Weights of a small transformer language model: 1071M tokens.
MLP neurons of a small language model. Each row is named by its layer, matrix (gate and up: input weights; down: output weights) and neuron, and shows model dimensions 298-447. Each number is 128 + 32 x the weight over its row's rms, rounded and kept within 0 to 255. Numbers have three digits each. A neuron's up and down rows have the sign that makes its largest values positive.
A block is one neuron, or neurons of one layer that tend to fire together. After each block is what it responds to, as a language model described it from the Wikipedia text at the highest values.

L3.gate17:173116196143095157165169083159109107171121136095151100125142145121126073118106121116153191140119137132177098120159142197099084156108160128071146126129088119082104088151156147161152137053110102095128072140173101121135140111093157153121136106109114153169167164156081160145105110143112102159172190148110081138092125072087142181067105111169098147122144158138147094139115101119078157161112186114061174145168116087156141122129140112119125163139098145158134
L3.up17:135086112096131144086077166118152140105086118142140122126131095128139188119106121122099125091105140126161150152149139130158130090124148178158142101153101144116145142136091028123132162123153121158117136104118186094129122158129086127117114121139154173153192112133132166115141049131179139145133063129125130138161138074075178106142115132122115149190121148146099149123143156156103117177182110099137166094123148099154107127173120096121117120104141163135121
L3.down17:080123146120185135197092130145094192169125174107128137115158084059139100141127212177155129114074120125089150077158170198085090125072114144180176164116088166198054140097134089159150162070097122127169030158123105134117095113164144087140197100158107166151153089112117109150110110093122097135085150132181169146187175133058140143137170164131057173069183171168176113131094162147126142103128114112103084148109137168160098130074094131121089125149164115127133
L3.gate454:067128161153129147177067164137042132142056137100131141140146162126183079161090115110130080166087077129163177134148158085082129158140134127184087094169125170119128147074102136106136107123099116125135109127161142109140101123125133123093189170191146131116183174126075086118145111120157151099108124160069099111104107111105094134134107081120056111142112147109175090121137119101136133117168157083119147185129108120066142150080143146145115164090128180158118
L3.up454:054126183166149162127131111120118154113159141133087122113104119133141177099123086083120160124132149147128187163091197095172112162106138153136116068162081095081135044126159092133139136106120120157136105138088055142179108111150134112094152113142126148056139102151164118088103061133103167150126168137148168175067132109117127176121147149121149116136122101117079156161179084091092140129115137090164148092120140077143161125119160083113164146081094152171083
L3.down454:061152093096124195136123120151110142127128114121104137132096181138160129083093121117160142129159129127139139136111122118128255121019109106138096165121084118194108102158148120163128119063115170104150132183164048164125132122092117103100132136169159178116128129172081143139134174187076060158137163089094111111063124142128169129134101092115137097061089113125144164109154101129156132129202141104109137115109165090065125138086141103155143165076132077120088
L3.gate485:105112179098172162043154126156135232108105085118089121134074134113141133116132196080135098166133092160148156150150180115136141190105191113106083128049131134098107144158155118188139172103117130097156116058156108142146150127096135130172150126094171149152200157139125096135169071135149096165117073138126104117118106131120073122167146132077148175123087096081092095128109068126150157121182176087130113110167148128148133122162128140113126143139127120135113
L3.up485:106145140130128117130201157112131157129114123155120086136153106142135079148085118107106080129165126112143100127181138137095120155140092145124165126118151125175079086080119099143112163099134108163150139162106124072172107164086145120110029154160106147064221097157160096112095070162095121139123193139109161101124129071088106174196084105161131126097082124123164153077154076096135127128120124080139131255109113109119158160189107142159083133125032172115084
L3.down485:130145110164092116137104136111142145116148100066140169093159129166116119120136128115123140136084137151138120072255127114117184154116117154143179162165139104158162106078140131134080098166142100114124105143166103176141105099124132139127136117109093136163138161131093156142186138092131138111109128107126118107152213058152159160042062140135125126100121123081154071105096167091170140088102123113136119136145110130145139124133151084202137161147137092176145
L3.gate969:109162157108103133166109117117157107183117088148048111182106106121194113118173154094099076066137141159125135105108136155128109111142191129114159156096158124146031190058175211114167109112137101113122147121130129156125135086127118117129144107141161150106086147123148129140172107131132106143112100163158138111122084156137111115131097163118127104132109135168137097032078074095153201045129124131134078139138098119148143062139178138156127099092156135061139
L3.up969:080134141141163169140102121183127145157122111099137075086133147152150080168096112141138113050111157157139129167135175116127087151085122095142154071146159097107084059124132130185136140073105131097115142151135179168100104145150121068033104149106141098131149134096110156131182148177141088153150075113107169160119135127140114116159121110125110142140120139126091124082101104118106190103154135143158069095199158117133189132104122194133159087114215177099070
L3.down969:113136158203150128134148105113131151113136147094106114105177146117121138073096033181124158100153110107115142161152102190108178148113162127130073071171129105154097156185138118130152096117138077150116084137154201117116095139109138152075109114114113169101142105134131117167153132114134163130122069113104109147161169161161057134069146142092146218070106157104122143118161082198148123097189171138140113146150070151137200109116158097122160090114083082159108
Responds to: The "ile" of sentence-initial "While" split as Wh+ile, plus " while" and other second pieces of words after W/S/wh starts, such as "hip" in Whip and "ster" in Webster.

L3.gate107:122079147137102158122138123130108163143193104098143118149128119088114073135126143112200124127075076103151144099195137141130105166142157161106119118124145146130121135099108082206140131103069108149164100109087064133112170083163110173177171113147159087144056134169128112102124158172121125105171190188127086134171145158123131175129148134144139166118153160126116155135087050135142109052130103136132120109139088130153086162056126182116111094102052087109146
L3.up107:167079161103136120106122174121081159158146088157188065096127133102041111093157126108141123159148105099109083070097098082156090145199135162126118119148151182083116122119083068101164186082117138108158101150138182189160151166099082146098170190186149121149151153142115170150191137102144121133163145143243102157102113114129139117154122119120140105197139114115126136108115105129116139128090122065135136140133102198177193182104132137154174124180089139124133
L3.down107:100165121126128112070148149131124181147123095098102170069126130131139123132152171083120126107134158124148127142136087104186193166140139213144114121116137060138105108147200191122127080120145147133168106112133134107168144195142099125107106059179169125106068125136094107139125139131162156140130170094112141116068089129137098132114127138110113162098128171067146102084140090144154146123106097038133201168130159139200181170158080108117143110161109138132134
L3.gate313:154191151152115133144134112109198149111102122142138112082132149082153085143124158098145102101096090156157102137127127135131110111117102151111099065115184132141110064122116102091166154125096107100090085143114128093135186136119126147111183132167109128162138090114117178135165122164162118082094090135154105126130104072115096206122088145118151163154157129098154103117149066157175104092054155114121169156151120151112155040084131120078088132096167138117101
L3.up313:088144125057072126165094153113121110124145143092148146117157096132187101141119131126147188136121144101123163087101137121161162157134100116174113120105142096091126153058201107130126113166120182125096107199151188128129138101062135129175132102152090182099126125169195124099167141171126160127107137125084156129043159157097115160151064112092130128167117157094151129089121103155090130096131151139109082134146052136114172105140154148152091079109166093172065
L3.down313:133135122036130017149127136159102146116174148140154160154109149116132107135159077126170134097130142130138099119162139090180182107073142139131120151139146163156107109118166134141096137176108088078136163163115140086151155115107178196118178121143102184098107124111141160151121125159161084146157104150146105154063079135074115126084115149125075141159137190157110135083119121159124126149122124114138084138123084124172153079133116195134130146107127114107093
L3.gate702:119136109101140191147148120137139213147063125114122145130144201116112131078153118144166106123124145149149155070181121087211096048102115152141147146125121112110170124119136180151146113133126127132084112108100132234135159076124147148191106131171149124123089170169111209104124135108181142086084116104125113112143127112113051144130120072117125160116134137149057182099148101147066151087102117104129155105146083122139121121150164076102108173083114083108145
L3.up702:137063117135110156131160168159114117150177142120155087046064185163159105122166113158180115156125119144135142113166138174124094135132157175130197156115154160113151178162122164121141081125156143117215130163123174168130211122152137117152124071142104158142147174147140161067184180061139109114094149148128038110116158124103045141138078137122089120182223230152173134084140138190095133116124146098085147137122059163138118134137089135108173129069109099152106
L3.down702:121137154100089095108115110179120131084142111135150081096132170160150123108148129139155142177092148098155168135251129182140151131100124161122145142148117155139113232129132173117165067098167094100143069180155132143155132085139071162081153109074144148127073131126043163125132162112170125098084098107111088137125173123062136141081125103140114113139118158124145134111153156176082132111119135116104125105132112129148176173133084153082173130088143093117148
L3.gate990:203192133121129182120152062106063112152137163110154196140102160113122153071183154129188109058116115101130142097094131114118143121087122120148179111038096107183152151074128151129110048106156128137106146193159138180096189115123120106104143157148118140126102161186219123089150090160203086155056165144070079124175114100159075181099168111099099084119112146152149081105095126158126136141136170152134172080104107131099118138236112158116130123161194128104102
L3.up990:177135126146159112102144108144056099120159155105133099049061165150159116114152149142155082123114111038117188136133112139132124123149140123107126138048168033172221119143066140101140097155204169102120121154158153142121158127189103130093214110131130100160133129112154150102171148103161093122104148088061100130107140123170109141120095120111094139143112131144225122153135089133124134160092192137112183118128109161112106125177119046127185086166168145142096
L3.down990:150105133130115100095049163148086064075163093115172097103056070175127080158146141087132119180135137117096139200070177115124112120102124125120113088104148085080179120138112109116146123137151156121158123188136126105152117117130068153098143088131084068138125136025089134118161118125134141143140121119143150149127120160183203108127064188121158131071136090110159174140123059130099099126111131120144131148104090153145112154123099110056126142125064105114147
Responds to: Compass words North, South, East, west, often inside place names (North Carolina, New South Wales) or word-pieces like N-orth, plus stray word fragments.

L10.gate350:118072098141155173186150110175144125164074183111091080133169113144107153172131171139104150127072093106117155174133175152122139168147147140092137102088133125157128119143177084150116178146124067126118097102107118109104166235098112084160137109119159161079127129157234163105080116093143126172096103119194149105158146093104119104157149132142149135164099076103084149109093129185108117065082116130158140124139106116142179121151166148110148151105117139138132
L10.up350:170134147111084167115142127141088159119103100130077140150081072136133105149146113112149108111183131139142066122129255085137153129096132127165131129117082090155146138119123149136138136081194112106140147113098149183185147095200145166133126180179073082113113094156171063151135133150143097136152117145114151060079100117192122096111142118141124096117154155162149155200134082159134124132128129113088097075085111154163118205129146138148108118128176099087142
L10.down350:147130095088112119199153090116134179148116169168151064138136117112101106170111202177117179175134107145103145174117108121173112105117151133207115149098110151167092104184120139098123112165143100150130165115054117133098116175160167085130145071117148153176143232130144142201123093111136170073115097151119160099115103155144190144082162166101069140104171146129124101125114149134125160162102132134093113113145130140109174129137101146087125130230090113135112
L10.gate394:106095113098124126117136116168123201078128076111139097122130146098050100204124125121115136100136166157131134158099096184106134141138187128117136148072109083144120088162077159178145145131173087157057131135139106151135063130104150151178213107110096115094053118158115095152141133174107177165128099160130140161103129144120136138105132186168139156169201094191106122098165095101169089130131186115155181173088130120114115122117137093135105125085088106102090
L10.up394:187074094186132148131067131078124121153091146070141091171086134123135155131209149138074099152066103128102098116107141169185101126114136132167125194174114159178103131071109114138150140131186131120074127093187141146195160141126126166123117129154069154114159159108235108082110121182164063174113075163102080106114098089136131147164128077210058103111081107102144135165114141188125145133137112165124161078124138131071178104114094148129180121151162167105109
L10.down394:103121120111099142152140141111117151118105128133095071082123182108102134103121106138151121110144080190099117122143123105108159077144143152102100154045092096144166174110128157148153127159093135156114175132099110137115136109232097155126127058181121152084110202080089139137142111128129082097115201109139151125168143095122157112148098094112166142122111096127125126147149104117135099187118091142092112138157138148117142071191136160100130156116107126154134
L10.gate490:112105071127138137136184060147121118183147081159146130132159105140124163150135130115107154079163106173111138167113181180148146148087143167088112197132131143208130139155154104163069174147148059155154109061138116109140148142158116180148131186118107187124152115163131138145160129137091123130085077151105105165083076137121133119165122092138147138109167032088191127149101131150089121110123140107170144041122146094124154172142067144109134156101090176117131
L10.up490:152106140095173093109112139093103138139096168068149093130091099141144123105138128135119122142112134132162100138173140105112123170153146126074091119142103156109132148182165146112141123086181108171112148121137213123139107135094116111132140036094150168113058082158187144146207150153128112138094099200156131132126160065092096084111105178236062137122159139158123150168085142116116135043123191096117194125095136174122131110123141116139131116149151179133078
L10.down490:143143102128097170162132064137119189112170126101184172113176169103091109172140124106105113125070108101070114132109139127128101109095130131142084124106179100105136089149127125104133147119114099161094154142070079121124168151157251182153130125125191171104154149108084110095138093132161158121148089143127106167147168120113151094082123118060112089071144105103146086096137082113082116119147137155158106122148156155120122097079141128183143128147173093165132
L10.gate1002:128092124126080179076122105157163142120075153152090126120093103130137148163086114080100156128179139129111129096157124178117119152145103152152136113159117139141129132107095110118145097106087243114167148117123118132138116087151108079095121103113160142072091151117166154093131104082120123128146135112093140151146140178088137144091168070158092187218107126164175137116170114097116101109112164124110127116117120068130168129156135136105166118097142114086089
L10.up1002:130078133140119117107165100151135151132144195159121125157187109164111107088149184128157100139138131222103117128078111114113144165103140133111135068093091084118135117171127108107126168106123127096163139121158141120120157099166107131056069140124113070175114085128122123132151063124122176145142103126126127131069143145139106078078148171138148161177175130142138102102115109084142150135103159110131114163102106142120148082135134123117100182099111114133106
L10.down1002:117103085093111131139138126105153123039129106141162082117162124119156109132113116156165188134134107154118121119127126089158093130142135100160132149086163101106135146167131134133109161175169143098089122166146135080093100153174197151080133132153055098207140118107074145150186106136147107131190116114156185145097124127126102161088093083122130114058088106171183098055137083129147149129127097168114117095113117152132121116123113103126170143113169096183119
Responds to: Tokens ending a value in wiki tables and data, such as | separators, % after vote shares, closing parentheses after units or numbers; also mid-word pieces of rare foreign names (Gentilesch-i, Echinoc-ere-us).

L12.gate911:100134220093113070150124134122149109138060139089107112077146147101118116153044124164139133101092160091101131144116082126155131115180149112130165146159121099150138123153119104120126223152173097177131129148174192111200089128120173161115092112157131112092143141113139106164111193142152173141200129129163135097119107164164138160153140089132104165187100090134116137178140170098141154106179111094095154141207134147121142184141182077136177193175141098087088
L12.up911:109163153124075123171164119105176090127108171109121075151130113119115130172096096129114095086196093121149067131152134114130127112222095139111166145160166117151129105109142145111164143082160146151093147164164177168130097098122091151125187136126148117157107100127108057086139167194114091107134120123078127175106190115120145140123152084144158133095143136140143027144173082150073193167148093158140160054142120130112091157153097156105098133118133122069112
L12.down911:081127162103123125029146127125119106166166141141160047112107119152099112157104129142177142090121136116165081133171142080126157083162104172123090169102117100086046111122171138132167136100124079156157133153169080131169109154134119146161129174109125103169151044132093024097179135125089134104133203139122117117109176156191096105096100127134099138217147121134128052156145169123138096090123094165114133097092067106135164116180148123094085107046158116124119
Responds to: Words or word pieces naming a side or part of something, such as left in photo captions, north side, rear, front, lower reaches and forehead.

L10.gate112:122123122118128108118090124183130120106084106155078092094163144119118174143101112101141148166143161143106184132108128136111132154143099065154115151176080142173105093152113149100120121091220115119147179134119139121192145137138119120155110092064130115126177154134109159073090165144130184133200138120169124104148101119132122142124129135101094153140196146135122112145106145165115101120155205111166095093141112163127187141104108099171126119109110207129116
L10.up112:144107075097162146087144131088126139126106137097181107128157104089147135175218122113191119145141088173111121117105121144137094096153179108184160114101100149137066133106148103103110099141155123172146122184157108107150160147144088168122158167167081163121133108167129122165110152088109099153155062167095061139125151162100101121099118117114112156097047189139148171103113112126186065097039127146187151132131109000147128152156113093076139100134139116122113
L10.down112:111149127118136116110163120150190119078115058178020130133110165132131085082089093130113147084114179158068112097183163151140119107073122081096104092135157161180116117079093200177067095090140082027090098205150149083166150080108194096180156152138162123147162167119107105142145151163115139091151163127092122113083100131142139094140127154155123128175135084126085127124129136123144131127143110059137088128137170167107123083152129130122100155119146081090145
L10.gate151:127151103215137122125161123132087107161116122128101125107053100161163122164111165123118155151079185155126145126161200123174111096171141087070161097164088162134142167138152136151113120163147119068110130089141106177150057155184146108187110093091151154136088127172116100023175068133106101088128129146121147090105145141072119138178135094105131130178106108149120116127188157092153162119130204101089132120172088091076139150197093177105161107110131114087132
L10.up151:141165129154083049143154102121147099102130109167159100098093077180119086162115128107150085117124144122047169167105115126145154158117128073084101110114146110120110174164082096139062165145125175077128168153132117185086165122146124156130087097087122156025164103154124100119053157183143084146097194138142156111105155110140161149156086127106167163155208141208138122126081081124104138148091164137151176112121156099133113059092141157093163119125120137118123
L10.down151:112073141136165101166120141142143093128158085083140101148188130072084148099109125180126161095086091095100188148143082122137127158112100141123169142097099104185079206128123133149087146153160136160132145129184157068153089119106146165120083184133117095105101139163107125083128101104161102066114152136116100197181151151119099169105118127131116151153202129130123193063081146107174166125124118129160130102135110080132171141111091207096198159098113109077123
L10.gate183:162090219133083210131160160146144093136112167116156091138127153087142122113155101154122137117073181092141194046128101112111126196133127098168128112079081137171127140119161118144132062151106148098109123104213124143155105105185108057126119114179229105100188154108101138139108176152120135143149105105161166165132079109108161157156155137069095132168107145147095167110129142072149131133125114156117152145094119112097137119121119048132135133117163168121114
L10.up183:127147087118120132151132176113160151098038155181070134103177183132162143136033152100140140097122155162172120131167096131103101182184118064081153078141199097079133115113062102128152092150133111097162155177087109165166090153089095121197142113155111117129154107162124128099116090132100178102104174156159118103096142133140132129120182101170124110168125093123113115174106078111126084151093110129090149158080106142142094116143093190094140108112119172117126
L10.down183:131079101151120163129127128120152167124092104156166099127167159135166123074122107193147107128061135094054069100120079138106099089106150131139083167075081128142122155098140129186064118122140158155134116137112152102162117089129119089106140080134154210174169120091107104107160103113140127077144136119143129067097114183106130116194167158075157109118142117104154135100125135197161112190129156159134133108167086146081195106104124134116136124156093096174093
L10.gate253:102113126149150129142158069151138190149131052092147121120115116106046195157094122118118009148109130122095118077151061057145149141204117100187180100135147095115078147130156111171119175123111067095124116092113150134112124149134214124119156169134154122118126104135147106077074143150096113158146088109102147107175099150194159138141095132100187143145104094126085087096108156063146067100113156098108091120145108109175175135114091111089103132156048166092154
L10.up253:130112122113126078061138173125157189126122118071096152149100102118130079116221085111120121122129128139127148125154186137110124068139126139113130134188139128127124154164120090127137189144124155106115101153113103188175097123136150153137108131137078103119088173125136117179068173166172048096171103043172116068083155169072197161138114139173060118122112097110137146180148111106128131141139087105065144130145099121119090123144089118145089108098149135122149
L10.down253:141099105203151160108135120234143102156125132081104125109203130166079090138108155107130097132043117081093175191143138131095117148089105090131046127135111130112164131149121148139100068169125035102163099137110158087137167138136108144146155137120114119069184094098122161120122130186131076110135166063081163143107183142177119158174142166177129100103086082117127152146152116084149170146144070187104105123131109126113176151145107110088145083168149053101089
Responds to: Nouns or word-ends naming a part, side or direction of something, usually before "of", e.g. side, underside, end, corner, west.

L3.gate174:077153128114103111135144108177125168123147071149102109148156114110118105166139107155146096132189080147217131115113069163086092111087076164107172123150147120142118092116098001093124158133170080138122093114120182122117126154177130137124149108111150107164128166145094129109101147116068208160102103090127109176139092100100151183158185082116108178110094162134105124143101114130141095133159146109125114143134131123085105169142107067099186146199115126120103
L3.up174:128107178137089154100150113115090132125080075095111095148133131127112078131150128117161126132121175140114155095152137105160131150159126128189147070143080171149128098114142110175163133109115158097169114107084159134146151141090079079141085122153149127126150146119061201141102125128173189144130166149165074133111175142121145145141074112112110101060118103124147139089100102137081138095098201158157176102049119107060153142156090141058106091113207082112164
L3.down174:116063136144130138121066153184126101163140060127146124135109074186089108081147105131140170186059125127062161077073094146121230104163155130090156110126165147080113108144094124088230179181119121163131177133135129169150081154135111102163106140071146110102106112150120126145140162142099149138131125095157121086114142108145135150087145103130087132102142099065138138084143102097101155115137098141105143140139159113112152143125130129145137151135153091106074
L3.gate264:088152147093111137123106103151107169131114103100122084188108144085113129129188163105111129160127204179156131089130128135079129141140140147132107156100096163102166143055160147088138106124099106053150143079146117178165124135129122123138126098126113089153146076142120114092137103153201159151107066115136123139159187121130107143102128154132177130126121149186158182084110115140184136147157159147131103140114126180116127137122169148120156158129171063101130
L3.up264:123163172091122137113125148084164148166121150085153118076125121129207134042131168119119092155135115154125155139080098145114130164152117128157103141075169106167140157083151155124196120149086129117177154165132119166166156160137123092065105106181133063152052147138143164153144123184136126143049092155121117124159137127109148155096162163102118137125104129165135107144132188139178138128116135137066123149088120094147148170162182197126101108163136073100059
L3.down264:127132158125142117158171074182087076175175132095094111133128085103151125085147157134147133144143194126174176107059082144119167141106112168157133135073119146123137047098140137025172105140127136199155255163093100195140163129154116043140126132178130042130089118156131143135127106154118174080118089161137149086114138128090120140133118169070155133154190142129139158106159164118138157101129120152126111118094189122195158145134106129111118118129130141113141
L3.gate492:119154134118129168116051154212138158161132171129133148165104136115112125137136094116139098126076114130104160092120130171179134151134058113129113152109160142202112121127148089122107177129117160184124131106183146134139171171140227178082130121083095045173127172121130111096098064174094121116065119093133141159144112150111150103096084157108148104184164081083104141130126170110070116155112135115094139146071139135113059088071064153119110140130134166110119
L3.up492:113116168028151111099151116161144090125153133087109138161111155132122083125151153166174113158154198127153170122108177149178108189185131133122122131107100181166146110092102076195073162158157107118154132121080185152155126104133150125137106063081137105122119125125179178148056124103162149137071124128116169121119179135138117113157101090174133085075150105120098131129104121133133120129143134042125115171141160122157118163114162147134072124204168086102087
L3.down492:114088194122187115149109076181146131141166135110117133151089186141146092153166060129099126180116239158108116156137157117154176105168043139144131109161115136172145153149128127141157123129163132138103239115108115126137227154163151144133195098151156080086114176104138127072076116084146131100129137109167099144011144156048142133137089130162124124159081103176124075113126174128173117147147155147132124115104135102121105094113110132150112112150158126160104
L3.gate634:129187113158105129152106147114157128109156125109192108164112118105138104168187106143161078155129117157183077096119068136178132160101198155137134087149152171198152087178120133157121102092156116132117098087079149103175146148115090161154128144127138161168133178112095119110159137178143101154075138142079114087203113178136081135107149103129148162088176144106074090065180103101150167138177161177071151117118121113083122111111140149115116079077118125166148
L3.up634:082087138145167105097173089164107150143108128130148108119127088119162154159115199124173164116139109183133109085111152165149105135162151181111110106108106157136071089079068097124151146188148148119119101095141204139152095115076090096150119120046207104165120125149168133168064151154136106178104140087096116104099142120137098058104073139089181125145082096088120104075088090103135144066157112127094100169127178147084093048101148182116188070129186150132132
L3.down634:173115126090108129120149121150115156050135068091122049072088113129160167172082089119161114123166114090061142110101118153162080140139118176116126111124100157202102087138098130125160162142134163157167208166107213194094140126136148120146170132096167120106114110235151123135113189157141107123132101081054049095077090150150102074154121166051112097075094151123112120082105134112086134088126183144151082122135251111146117066114108122114137058138100129153126
Responds to: The double-prime seconds mark in latitude coordinates just before N, as in 48°35′35″N, plus weaker hits on word-initial fragments like I, Nor.

L10.gate144:137132135136132123121132133143143176068150139140088140091127116101168086181127136179051153143137190115073141127109157100195127144134127089112153102164179172103124167192095157143127124212187124172110159064099101112167121048172107136122138121161148090138161099128148118135086178077100104091125125196074140093098123197145150139106117150124122149141145164149172070085096137151090125103140108142102083133161118121169091193150110136125091140093137229121117
L10.up144:125107088103164147104129140072070139093068114138119111196121146134118136139106170138051186131109158217160089111131139148120092138122116094151120148117111113143146121177104149148091115102134109103132130119134111077149148127139113140128138140148073114113139083067209109085098074076114045190135173106092061133109097173150128088086164160071117156059163144163121170122122140137128107127154140166084073115186094148115167129160100140139115112140103187155124
L10.down144:135160129140164093150172099119187162128184148164087134119112045097098147146101154092126120204126127102121159126130113065161121120106116168104100153105127106161139125112123142127179118144130105093140168111184152132086108158157148131106103134127100139154181105167141135130141122144141144087077105122138157146171175118073114020087121111147063078141139133089157138073105173084113133149155152105098162175084115154059127117148170151132124109088119107120096
L10.gate481:119163087164096149101144137125182140148111155118154082121182198178151137169135068093121159151116146110154096129127145062138108154189100180136168118131105160125156108129137103179130157150155081137145124093167106145152102096126119155100160134182107107097111108114140148097126126083112180142108149211180086107142168133172195122138160129141068090143116138196070120109131105070117126078133154122120081143133150105072141142154128106169100117197125130089110
L10.up481:147181112080115174176146074094111145161150099133207117125144153145114149149166156173108162132156155104101140160236175055136115088066117080097078194115139156113114098074158140138176176152180153078114119104096149154073133133148172184146139135080149118146083075189138131117147139095193113115107124121094115106138130067090146126160176153090070117152140135136152113122114103135172100108116180085127131157079145122143159190118157144145131162152177130118120
L10.down481:146081122127146137156094151110083165169116146051128147133109102119147144131041211077069164105113100092147145144158105128109074111100126111095078205123070129142114194156150091146187218138142106126112096108145126115142100126131136160118107182179101185144123127129116153117151137138174183112086095168142096109048152151092144141188140116115106133123108119206088115140151091097158098144181137099168182112143189091089121183138174087171093116048088096139131
L10.gate586:143126114166139146122145161082141114173139163074110097130109124169090094125120104086153132147131188150146103085138101172166141151088176095114106111111141125075113144103118172128130126166124104091148144166183118113094105118111166096137137099061136118135144165108107092161131136068075109168144127146098152136096113128161104150075114095133139171103095130164183133125122092057154061167152179118112114137157096098129150144107147105168097178119090136162149
L10.up586:125105120118108174116157127110118072149176173093168057158215103150140106094154168045130126102109099099115072149172118076137141195123111085141100108155113138112157110137114109149131118159131142090164105148140114147136122138110113118180083156157080126117214091138107145153113097067097098097154134163140165130100135087119150085072127172180168134113176098113177122142166088092053119130120129144083094140111164148177154088110154142173092150194105126162165
L10.down586:152188120149155153149082146114109118115184109112050143133099133086143105103144206130114094116172128127105165120130145111106255124069102144116147170125102174159031175157123177101108125131069200141101074141128141122122086126117152104070150110161130114140116139144167083101116119166121107135094135160100108147092123133132056129174155155143129152149126126113114118131180099099158115159134158139119146118101134142135112108171127136152122083094139137124099
L10.gate851:060093189154109147122055121148117119121127104153098131157081126098138064161139139128130087125095142131151132056084111143111121146145089135119111100135099119147175157173114164119140060102111173107104160118158121072140117099104113116140114157097166158129185155101183056094147122110136182118071123122076127174144178131157166166141096172107193140171106155181193101109146165108108092141165144080124109221124079152171154157083149129137138151124068151142135
L10.up851:142122155128164136139070188098107148132131120103094137144172141173120135145131163152126144114092119124141123096135071114108156093143133156143183107165092132098126114135135104205164128195203117130102122122165124136099206021164081083158128163101151138164187083129135133140148165176135129116094094117146133184092123057107103034111176134171111148119107143129102130136148131132122205093112128114099087175169152196047124092121138090096148131109114130134120
L10.down851:064123132164113144123145157163144126109050094158098133097130140170122057156160163092122161170172179132169156181176173101137204099092157126104102084127122161127126174127109132119114104159143114098095187098102093171183108118112114133098086136142094102094140095107110101122162179231146112091124110069156123126110115098089141164092138158105114120139186114097141080136163123193121119074175136114142126183093142129116116140111131115114121129142127102053176
Responds to: Temporal and discourse connectives that open a new clause in narrative prose, mostly after, but also therefore, thus, however, though, and commas after introductory phrases such as In 1874.

L12.gate674:125090145118109153144095088125083183105095150176158075143153155105139143159139150141114178168051127123125132113134201111121144137104105153159112085151172101181143114171089142131114121160129101124153100113115170139176137141066099132156064124133156131084145096155120138143137138097150110078121173117178090155184124149151079106142180126115119198100130113154129130136131126127107071101123089113130102120037106181121146180100100138210119126140163131033141
L12.up674:121134083145153115178099150092170120119096082152063102060122071158113156074252096153134192081087129131124099122103088146112116129132129140102143143170170074148142048167169166127133160131146113151138141129086097134134083148109123162086111093131119110144160112071134160192203119156143095148140025184070150158101106094138103136104128113140126118151093098126117146108107117105097115105129106115076166079142147123125111132125101138141168148077087161125162
L12.down674:172149103160128110138165167157141175119137142133160103122145088187164112132116187171104169161141165152164160160149068163128117099073073103095142143120173152164102067118142206118125135169144154152141147135123123179048152083135132107090083176113147200129167112124078163127129121143117137155092108152125142080154118129133128114139129155120129113101170107159161105080078114089125186185128133162149152178088114114071158141098151061119133023133110143139059
Responds to: Closing parentheses and pipes ending Markdown table cells, as in 9.4 (0.37) or gold medalist(s); also inner pieces of split words such as p-ers-uaded, child-h-ood and the cons-ervatory.